config.toml
n_layer = 9
d_model = 256
n_head = 8
n_kv_head = 8
head_dim = 32
d_mlp = 1024
vocab_size = 8192
activation = "gelu"
norm = "layernorm"
norm_place = "pre"
norm_eps = 1e-05
positions = "learned"
qk_norm = false
attn_scale = 0.177
bias = "none"
tie_embeddings = true
parallel_block = false
extras = ["capped logits"]
init = "normal"
init_std_qkv = 0.0312
init_std_o = 0.00739
init_std_up = 0.0312
init_std_down = 0.00739
optimizer = "adamw"
lr = 0.00137
beta1 = 0.95
beta2 = 0.95
weight_decay = 0.18
lr_head = 0.00943
grad_clip = 1.0
warmup_steps = 529
schedule = "wsd"
decay_fraction = 0.729
decay_shape = "cos"
final_lr_fraction = 0.05
batch_tokens = [16384, 32768, 65536]
seq_len = 512
doc_mask = true
train_tokens = 160100000
steps = 4432
dataset = "wikipedia_en"
MLP neurons of a small language model. Each row is named by its layer, matrix (down: output weights) and neuron, and shows model dimensions 112-207. Each number is 128 + 32 x the weight over its row's rms, rounded and kept within 0 to 255.
After each neuron's rows, "fires before" lists the tokens most often just after its 100 highest values on Wikipedia text that the model never trained on.

L6.down367 [112  99 127 108 110 107 155 121 120 158 161 185 110 127 118 185 142 118 145 122 156 100 165 227 100 137 155 173 117 126 125 111  96  93 110 154 168 191  90 163 158  95 127 110  89 114 118 119 116  75  92 158 174 125 145  86 130  65 122 108 169 152  85 144 118  77 126 209 154 133 147 115 134 150 171 138  85 117  82 160  88 104 180 135 121 152 118 166 106 163 107 128 107 152 140 124]
fires before: ".", " (", ",", "3", "5", "8"

L3.down720 [149 126 131 105 134 123  88 131 132 142 141 131  85 136 107 140 126 107  76 136 108  72 133 115  53 149 149 120 119 141 134 148 132 159 110 117 134  70  94 134 144 141 108 118 157 143  89 132 130  87 167 132 134 109 167 146 124  81 139 110 160 170 141 125  62 138 167 181 185 183 179 108 178 130 114 142 147 138 154  90 106 135 123 150 172 143 141 140 192 124 213 120 189 139 113 108]
fires before: ",", "\n", ".", " and", " ", "=="

L3.down483 [155 131 169 111 122 191  90 183 147 112 165 171  37 122 144 146 135 142  87 142 196 123 139 134 114 149 168 123 120 125 136 118  59  72 198 134 112 132  26 136 168 142 134 157 168 154  72 139  85 113 165 141 132 108 107 170 115 131 135 174 125 144 137 126 133 127 117 102 171 190 197 119 128 129 152  98  92 165  64  94 120 151  50 108 105 146 119 119 145 135 187 105 133 127 101 141]
fires before: ".", ",", " in", " of", " and", "'"

L3.down214 [146 110 159 163 156  67 133 159 145 121 148  59 148 155  92 119 155  76 110 109 128 142 171 128 123 158 100 141 103 105 116 114 117 152 155  65  79 130 138  93  95 126 148 109 133 161 123 147 116  92 131 170 116 157 132 206  82 100 126 155 110 116 107 121 129 156 173 119 141 122 164  99 203 109 164 165 136 105 163 163 154 104 147 178 114 103 165  83  66 154 111 152  94 149  82 124]
fires before: "\n", "1", "G", "N", " ", "Re"

L3.down325 [143 131 126 107 133 124 118 117  65 127 142 167 100 131 127 131 136 111  74 118 138 150 131 136  76 148 130  83 130 121 153 129  40 179 139  95 118 172  76 106 104 146 124 183 144 139 128 149 183  92 158 160 111 136 167 162  89  93 139 157  95 162 118 114 127 153 141 115 148 146 149 112 188 119 161 144 112  57  98 128  99 182 105 165  88 107 127 125  82 121 169 137  82 145 113 113]
fires before: "\n"

L6.down950 [117 103 168 120 134 179 176 150  90 150 124 145 162 111 120 103  88 102 119 155 125 136 117 103 106  71  89  88 195 147 111 123 171 164 161 151 159  98 109 161  99 172 114  87 143  98 147 131 110 153  99 122 140 139 137 139 149 138 118  76 131 255  99 141 131 154 109 142 150 158 130 128 165 172 131 115  78 107 100 157 153 139 139 132 105 119 124 147 143 124 117 130 133 188 134 126]
fires before: " ", " check", " FRA", " —"

L3.down969 [140 117 119 144 178 188 112 143 130 100 132 132 114 153  86  94 153  80 123 136 126 186 133  83 100 131  72 103  62 147  47 108 150 122 148 144 152 104 165 120  95  89  73  97 138 161 144 134 151 138 133 115 127 123  42 153 103 182 182 106 191 179 149  87 134 131 159 124  98 126 105 125 134 136 105 169  95 144 139 125 143  94 142 207 173 140  94 166 100 179  84 165 191 145 126  59]
fires before: " ", " —", "\n"

L3.down730 [117 145 105 128 135 150 191 146 104 137 155 107 123 115 129 133 158 135 126 114 132 107 152 125 140  78 205 116 177 136 173 118 194 150  93  96 122  98 175  83 113 164 148 143 115  81 152 121 173 103 121  93  72 122 158  95 209 137  83 170 146 122 112 143  86 124 194 138  85 224 156 113 103  44 125 121 129 135  97 107 151 119 128 142 133 104 109  97  81 146 106 113 166 140 140 108]
fires before: "==", " ==", "s"

L3.down656 [123 168 140 114 114 148 105  75 158 119 145 121 133 124 138 124 107 156 102 126 158  68 144 170 111 175 146 143  99 136 115 123  40  59 160 189 117 127 102 154 197 126 163 105  65 116 107 166 139 107 160 196 128 169 118 114 113  89 119  81 121 140 117 158  98  82  70 155 120 123 125 133 106 154 113 133 127 126  77 160 156  75  84 118 187 122 134 100 136 137 152 127 129 123 133 194]
fires before: ",", ".", "\n"

L6.down23 [102 157 164 119 120 187 107 108  91 149 125  96  93 151  93 165 136 181 142 127 128  99 137  90 116 134 150 122 135 164  85 146 111 127 141 142 127 116  67  90  88 103 105  86 114 173 109 138  65 144 202  74 192 136 107 144 154 143 133 156 194 121 156 136 125 107 106 135 152 160 106 126 109 104 187 126 173 145  95  76 160 145 118 164 152 110 143 104 112 157 195 125  96 151 148 108]
fires before: ",", " of", ".", " and"

L6.down483 [176 110 139 141 163 114  72 138 115 119 124 109 117  90 107 164 127 117 123  82 200 145 193 131 102 196  97  80 138 153 170 100 178  99 128 101 169 160 132  97 110 171  88 216 146 139 136 121 135 111 121 143 192 146 138 129 159 121 132 125 122 255 149 128  85 123 141 151 161 111  90 110  97 121 108 131 129  56  65 141  97 142  90  94 148 117 111  75  75 139 126 150 110 120 178 148]
fires before: "\n", "|", " ", "-"

L3.down156 [106 126 112 154  93 158 117 122 113 117 124  37 149 112 103 138 132  84 159 140 154 129 112  71  82  97 149  98 166 125  97 101 150 175  60 123 211 102 200 126  88 160 134 100 129 123 120 129 178  99 144  93  96 176 139 129 164  93 104 172 158 136 153 127 141  83 142  96  74 130 142 175 186  69  72 139 135 153 130 112 131 104 131 136 111 126 133 146 108  84 141  81 176 151 165  67]
fires before: "==", " ==", "s", " and"

L3.down312 [144  92 155 133  76 129  92  89 107 126 114  88 110  93 142 120 155 186 139 128 166 147 132 121 103 168 164 126  58 111  86 134 104 111 143 142 140 164 106 130 124 143 132  74 142 118  56 134 117 129 194 147 103 144 129 110 144  65 107 129 121 132 119 173  60 127  90 137 137 146 120 122 134  89  77 126 187 121 116 172 164 164 118  96 141 109 142 172 104  35 186  95 109 144 161 102]
fires before: "\n", "==", "---|---|---|---|", " and"